{
  "n_layer": 9,
  "d_model": 224,
  "n_head": 4,
  "n_kv_head": 4,
  "head_dim": 64,
  "d_mlp": 448,
  "vocab_size": 1024,
  "activation": "gelu",
  "norm": "layernorm",
  "norm_place": "pre",
  "norm_eps": 1e-05,
  "positions": "learned",
  "qk_norm": true,
  "attn_scale": 0.173,
  "bias": "none",
  "tie_embeddings": true,
  "parallel_block": false,
  "init": "normal",
  "init_std_qkv": 0.015,
  "init_std_o": 0.00354,
  "init_std_up": 0.015,
  "init_std_down": 0.00354,
  "optimizer": "adamw",
  "lr": 0.00264,
  "lr_mult_qkv": 0.7,
  "beta1": 0.95,
  "beta2": 0.95,
  "lr_head": 0.00535,
  "grad_clip": 1.0,
  "warmup_steps": 382,
  "schedule": "wsd",
  "decay_fraction": 0.282,
  "decay_shape": "linear",
  "final_lr_fraction": 0.0,
  "batch_tokens": [16384, 32768],
  "seq_len": 256,
  "doc_mask": false,
  "train_tokens": 183800000,
  "steps": 7590,
  "dataset": "wikipedia_en"
}
MLP neurons of a small language model. Each row is named by its layer, matrix (down: output weights) and neuron, and shows model dimensions 32-223. Each number is 128 + 24 x the weight over its row's rms, rounded and kept within 0 to 255. Numbers have three digits each.
After each neuron's rows, "fires before" lists the tokens most often just after its 100 highest values on Wikipedia text that the model never trained on. A number after a token or word is its count.

L6.down133:108121118103134106148160137178097117136108135107135165139056139133068124104105132109104125153129111168088127155107100095135148140123090089141172144154132165118141128144140109085153139155128137158120164067117163112127149142115120116132080116111114148098102114124129143134163175135118126109126098122104119124093155070144155134133111108119074118137098133174107136133122117145123108147105106124145140101124135160116144184155099136142137082148179145181102080142081125112135121102118163130111117138148155139125148132160138096125142134164119104117148179189128165110100114117148111124
fires before: "le" 26, "les" 14, "ence" 6, "er" 5

L3.down177:148124101125155097118127109159101139133125166122100100093161088129146128134114161142162151111141116101128102104158129146113070168103107126113130095143159122153140129162103108120128128107154086132112097120101147142115113154165113106162131149110125114141116108143147157134127148138180135076143133179132148115127117138172131120132122168145102153174096122148143137109095099187091089131112110114099150151120111100091127114158157100113111144149143128118112134131146138160119129171108116106114109140147166132157104136108115153161123119070121077130173150122097134129111135096166117179
fires before: " was" 26, " is" 7, " has" 6, "al" 5, " G" 4, " d" 4

L3.down200:084092157150146131126071160109171158129127121124132089108107144114101160147110093105155098144151111103136102134145138105104084133104117120118110143106138135126123124108095115104149149115147102102234123176081153093145122115104110103182104132125124147154132139148173112119101082121153121122151093163144147125153107063093164131166160166124135149134134119094124117151101134086155124144134131170123168111150118129131119115097143107164115094149131106158099153137148146113115130098120101108157131108117108102162111108168128163144112136117178127101100106135116125108145142127124142131
fires before: "t" 16, "ion" 10, "ity" 9, "ic" 9, "it" 8, "ivers" 5

L6.down120:083132122116191151080149147111098138112079139159116177156119107105110160131149104133123124141115114090149078132117169096145132131088122132147106186143153165133161133114141123163127132164159135128175106101116119174124139131094118161102089114132171130141107132127107121143126134156183124128100117101135119125124119135119168133141078124154117144143160117119102110155136121147158086098145154111147158117123114134145118115081154169145109157134115115128112111158150128095127169102189106117085110093073114117118123133148119085136107178146149131101119099130105096122122113114116077108
fires before: "wn" 13, "ss" 13, "ther" 11, "w" 8, "at" 6

L3.down444:112102069132118128149146101153138144096104157113119143123101121119156104107158158131092148104136139154156144161097114145120114098153163119122146143097142119110144138126155128101150082151102135119130136154151117145142114128114139127170119097139133151139117122128150170128149157131123102092117163113119114102124126185127151083117146121136137147137154149088135146158105165137126131150069142100123143133151131085091140157125132133089135136135131101122111103136084112101147137115103178180083192184108114123100142112172166139127130102140117120150084147110139157168082166131086136130
fires before: " a" 23, " an" 12, "ation" 7, " American" 6, " the" 5, " is" 5

L3.down303:106138122117153147126127147150139127109113145098144115097112167130114181145086160097121112122133132124169126115122149140138108160110114111139143176110087115169091109124187172124143114072165118115138106155103157126106157132151137118143117127143109118113114131134089143136102102117147168143134141106107147126156139159137136180118126127097162130162107176142143137109124129135127077138132127109134120127090097111111156156095129179090166119111132114133088144130133120099114159139111101112122099117110145143114112127098150120159100109123104078174103122110190092107120190157102091119
fires before: "\n" 34, "er" 10, "ition" 7

L3.down201:114128129113133125121087129161111100130165139103112133103168123165121105105116112167144135144132134145150165140096101134149120185126116155132109115114141124152180123181142149106112150157177135119091098125113135127081100129078111156110146146144142113107110127132168120159140078117125118102151134151139133151124124162126116196093131103093112096134136159153125108127139109135106123132194118116149090117182102133176130126135133114145093127106137131107119118170148124034163145135155116090116122098128110113122108112117143150085086100082161152131090105169150138136143095125115157135
fires before: "ass" 29, "ub" 22, "os" 7, "i" 6, "ade" 5

L3.down267:110119096140156127127125138104111126106107116133135170149144138097133131153118116115136139154103154120124145144111149142122121150177145145121158111069144110133135134111128129199087095111145134139140128104122104082134097149108131143147150140171131105121152106141150152112111095140099127129106097135133131158080109162113125144148116146064105119117130204124099132094176145126124154087120154099108169114139115110188125131113142128152075146130150111112123112142110120072129197146136134172099092090142146100132184096167107123097120175089133140143138165139109074130115169143106090108
fires before: "n" 27, "r" 8, "ther" 5, "ne" 5, "wn" 5, "cc" 5

L3.down273:106093094157120128082121099119159151105138149136140137125153073163164131149134193111119137135097143109133127114115123102102123088127121145098079150152104127156122138076144189123131106103182122117158129131125163142145140121172140132139122109128113134101091155116111179129141135112105147129118125102096102121172114110140146123135150096144151119109125145086140121118142121115115099135182176129124130126158110136122135180144128115133160119147122151080149131108176136122103085095135104145170110101107163134136135138098120153093097134135119131103114098163163149127122086131116149182
fires before: "le" 19, "am" 15, "ace" 12, "x" 9, "at" 8, "ch" 7

L6.down92:087107103142092122128086126110125133150139123155146115141097155123152122132118102110095129119149151138136189135150109117135128129113092127093132096169119113162101104098104129127095137142130164148151153091106133165153116176108118150164119145116106155137102093140140156128143122107088132103103128127130124132057108129153123134153171152138134146138103201134106158142139070139115112084138139130132105172116186123096116152133157137115130133125087097074142120121153139037099134110119096117145140126138135115186134141131141141118154101176085128128123129120098170133152154135136163158
fires before: "pt" 19, "all" 10, "per" 7, "u" 7, "io" 7, "p" 5

L3.down291:118101140126142131125127107138121116125149093114172124122154136114120072146129155118158095111123119143168141163104131096157151133147153154117167131139082147165114115133142149117086155156087151118163130146088137117116137136124124107103165122136106152089119119137101119161093103082173149140129150127111107128099152095112101108103066115111150166177131100127155114136123150159125116102137095125116169105154137136150110150096118168105107159128121117126153126101135136095119125130115123155114115159147132141096132148099092153103134137109126107158143165137101159125138111111077145116
fires before: "\n" 44, " " 16, " 1" 5

L6.down270:211136128118112139078097099111110099081137125117147147115146147101132116096138142129146106141170164146141118109099124142113167123125163108140141124109130129120166153147106136123134152122159138141082116124124118090117104092173104183108120059143161163120138162135100116120128116146177143147099128112110106096119115089135091115139110142117132127169139117155144152138139115127087153109159137128131164147130114141165131138102119112125106154149146117115097133196118111102135160167118086117126128111139134128143155126108101072169145167133131084152094123110123144149131113138096108145
fires before: "ition" 16, "od" 12, "man" 9, "res" 6, "le" 5, "ence" 4

L6.down359:149145138110140133156112106130089088166110107103157138102167078116142152131119116144108128108128142125125157126125113096107152113140175103139145069128135112108131144159177104189120112134127142120146144122111103058130116142159162137085103143174096109115177122078137109113140079111138099107131114096132134085133122154126108109103209113157161131116144179116166095116143113106146133156135135173135080117104085110133153143135124157162167171102150152127172114155137145096130138122116130157148148139112134128117178108113121134140150104168116104103128113125152142116122112117148141115
fires before: " |" 40, ":" 14, "|---|---|---|---" 12, "\n" 9, "|" 4

L6.down13:117125170106154125175096150139136148145109121114133091139075160143115141139180134138123118090124127176128129102154147121160137131112132105120134131118100150078117132106146149095121111090174100129121142104157164136163130203102123143139104130122118125137102139125128148114124116160187083169124110136097141128141113144115142084138137137108141137099083078124119148116158104118083125141139155152109120115111101136146117135098096134098138118136118144076139117130131162082113111131084143108114128158129129122074072103118128169096117126123127138074130144139088116151163121120131120136
fires before: "ced" 12, "ic" 10, "man" 9, "ed" 9, "ent" 7, "ion" 6

L6.down334:096139150135097117105119105159176104093134120123171126130130115144119143141154115147125126101137139142120174097083145103133133140156155134126141131090108106131133132124144117168146110131162130115120150130127157161123142148158142132118141109087097140078174113091163132134086131126123132136115146120126117134091160109121094061127223118171137102149130061069125115107101136149139134135141140129092135094127123105133090145166107118152123115105142135115108117155133132118094150140154107086086149099167136168194110113142110130130111110109127104091126144109120123129127136151164091134
fires before: "ord" 10, "ed" 10, "$" 10, "ver" 9, "ent" 9, "el" 8

L6.down129:097153096104088124115144171120120139151154149125161061107141079143162136139129134143106137118098140129107136112081159078155112085126133153119121139112110117091143134164109167100114102139129132136134115108156135126104167088090135105143155180149136112114096119135103150104170138188175132106147162124106169134123116149121118132158101079141162105129103131158113120127117119155118144165122123134150110096157125116092101111139157110155120123110151127112112116151113142101145121150122138142144135155087109109095104146153102151093122148159128126114148170177133138087151078109144122142
fires before: "ry" 18, "er" 11, "e" 9, "le" 9, "}" 8, "r" 8

L3.down139:092148130118154128149154107133139118082159123092083152115145128152132097095085146156138163200124079120113115149116120126106174144141124151148180102155120125173098131148156104099092116158120099147130136151107107149097088112120144157124150133177168122110114158128115113090142137139116104130131124158148100130147093144079155151124136096138120143124125128125131123094138102130137095134111151127187089093177107132086135114125126153170163132107132143119111082155106138115127122112138097156177149125134114130124102156151107156087127099160142160134075101131158151130162118136084128135
fires before: "ub" 25, "ass" 25, "a" 6, "os" 5, "ay" 5, "im" 4

L6.down24:108140165161149109146129135135098117109084142122142126088118151107117164147133124078133152087149108113107115115111135104098162105187118120100099141122129107114148118121158112113144158129171111104151154142156101108136124140140110136113121100155148121146165119120093123158102134097080140115096130107147144109122157103142112142179132148131146130129190142131155119171114102134125104155132113147145099134128115135145123148117174110184136090086114134117133115154146119116135113158148155116115138145131121113113159171089131132141093140143139097116151153104109127063147134117170137120
fires before: " |" 44, ":" 12, "." 10, " 200" 6, " 202" 4

L3.down424:116117116123133128112115099103154151106090142177119135127155174142130141135106128118156129142137156107100091119147106116114115127091108129110135085136072118139103093105153121143123167137154122103142146117152181120139080122132129134131140135120142123189163109132159113105135107113115110133119116087146120143097099090129128147158122150138110113117141183115148138115112141154110121135131100115156101145106096172136116171167127163146069137123122099123147144080074147121108116119113130148127092137159128120150190138138133134121150102123135113150129134135136085145141113100153148074
fires before: "ut" 15, "e" 13, "ed" 12, "es" 11, "b" 8

L3.down136:166141128143133150109132131069129152113143134111132134106096176115159101153163137152107125125103121154150149121121139085136114128129121094130146115138100119145069101083130130128112068087169137191167121103146125132113115109126131112129131122136129138105093145102108174146130136151134137178117136120092113140181141133109137128152142121104141124121115132109147096130112111136098135100187119135116128109116122096159043168139115112130138136157138087157139158109111126134131156090175137145148150130093139148150122129112109124112102148133125132131148112140117086162130105122167137117
fires before: "ace" 26, "at" 19, "ay" 17, "ac" 12, "o" 4, "ant" 4

L6.down150:133103133125150122122166126118166134110171134124085089147138172155103114121145130167163074089097136094143119119140153150139111114111123150144121142102137101106114130192122071098131140099173120131158107148145138127118124111128146159099084105139162125112141160122121088148135119148116092170100122140135150123088151111095122140066132155093099136160176114131136074171117133118152170131114114149156137117136124127142163148122087133124072124127097129160141107126146151132131132118146127187172134157135134141110146068126115151140160069101142150103121099126095097143127157119095128111
fires before: "ed" 22, "m" 16, "es" 9, "e" 9, "ing" 4

L3.down175:149108099154123129121123142152107144108103115099197123151127094093111174113112116166117159110124107115115099139123142122125070126100114132112115115113159154130103103128147159123113119088116141145127139108158151124122094180081144135129145093110132112138076132113094120175147161122164129136152130151119150135138118155080163148114128115166123138103145159112131143133154111158145150154145099174184130092128156072095148137113157102068145097119148133119104157143126151109154140123137151111100159144120135124144141132105109109090120163111152106123100134144148119159081113143131110118
fires before: "\n" 34, " an" 5, "==" 5, " a" 5, "in" 4

L3.down44:145151149172128134156078078102124152146137110083159144158162137087146144162154115150144085163099141139149150137120121098138105129112092078120159149119098128132130153120153143106163153118098150130113166116093120098138099129162118153097194143138118104124117133106119151149116141148096135098143101151138077152119151112090115166090147105135139130171136183159162114144139106097085136105092090115180153122133136114179132096096096136099126145136096097141122134104140099139136155164123104135142091112146124137135139140105102108155139118109084102114132093151152134149112126146136118144
fires before: "-" 74, "\n" 21

L6.down358:147109124131101140113089129116114133128091139125125123175150104133135171157128105117122129103129138149139144120117111136133118118143121134139144121133122143103138133116197100132117165095128096095131104145099108159090101117100128138153125181142148110113127147141149130112118097098147124096187158158117114134092125130132120112194116134099152141114134205154091122091106139106168073134164175096140145098100098134143145110140154132125124155119151101142108147080167127089105129090149169089151089135136132126119133134068108126117121139145116169130141171199169150106145107125119126142
fires before: "'s" 32, "p" 14, "ie" 4, "ot" 4

L3.down277:140133139114135120131103106151104113101093117152143093179137133164134127122112117128133152122138120143120138138121116151163110134153128123103099094099137124105078113101076107156106131141094117157119127153096151113114134157112110165121177176116109147145125138128165148094097117088136104125123183143129170127115106108112144141082128108135125177147107110114142143098130146140120133147099095116120148133160154153133121123115103140141096101122064121188155119135139157127112101142098100135067124121120145160149170139108142147114150132172159094146113133121119178095103137134085107110
fires before: "p" 16, "t" 13, "pl" 12, "per" 10, "amp" 7, "ist" 6

L3.down369:128149109169160127135128100106131117150120126118122108129147139120116111114097110107150130128095162134150146150100147088123127154075094127133107103118129134174100132116152130131114126109132165116125134137108137142094115138158142124113154169154157127163081117141162119095097130104145122091115092105203115209150149139150095168133130141147120142148109154101129117166122128092124110105129123142161133126160111086112158125156119123130146104104138103168130121151118128147114104096112109118125123118079115131148155154176133120126116133156135096092084124115155157133125179155118119166
fires before: "ies" 17, "ent" 14, "p" 6, "b" 5, "io" 4, "ass" 4

L6.down391:111104182111111119098122111125116140121137120133160132145141135114132089143115121102150095115117120153123148138086124127166154132158122149110178123138114154132129159137143144134110140106139124149184159170112142107142141097132116130115150120111121144112120100151117116152145090113134142119141111105115053126167161124097164142114093128099163136128149146102156126127127100153076097125120138116086140142093163165124121164095132119129133126119126094104186096109089110072091120149111106137117132133114094139135165153139135129152120169115102119137143157141102168095139136172097134121
fires before: "\n" 63, "-" 21, "|" 7

L3.down350:130116153114188108124129151114074134125131122106129149157131134128122130084134144123114123141123147111138124136128153141141119144166104148142146156128145167115135107156165130138118121106176109081128123119072126159128133081112123111159146158122139120123128135157126152127104133133159186091098136119105116072133179144125102145113108090131115099103125138138123104116098098107111138115129126091102139130144154142131112122106089114138073163148139133104153160111158160110100131148113169104107099101115157133141115153133120130134132124128126123102150112107155099116123130128147123094
fires before: "\n" 22, " |" 22, " de" 5, "use" 4, "us" 4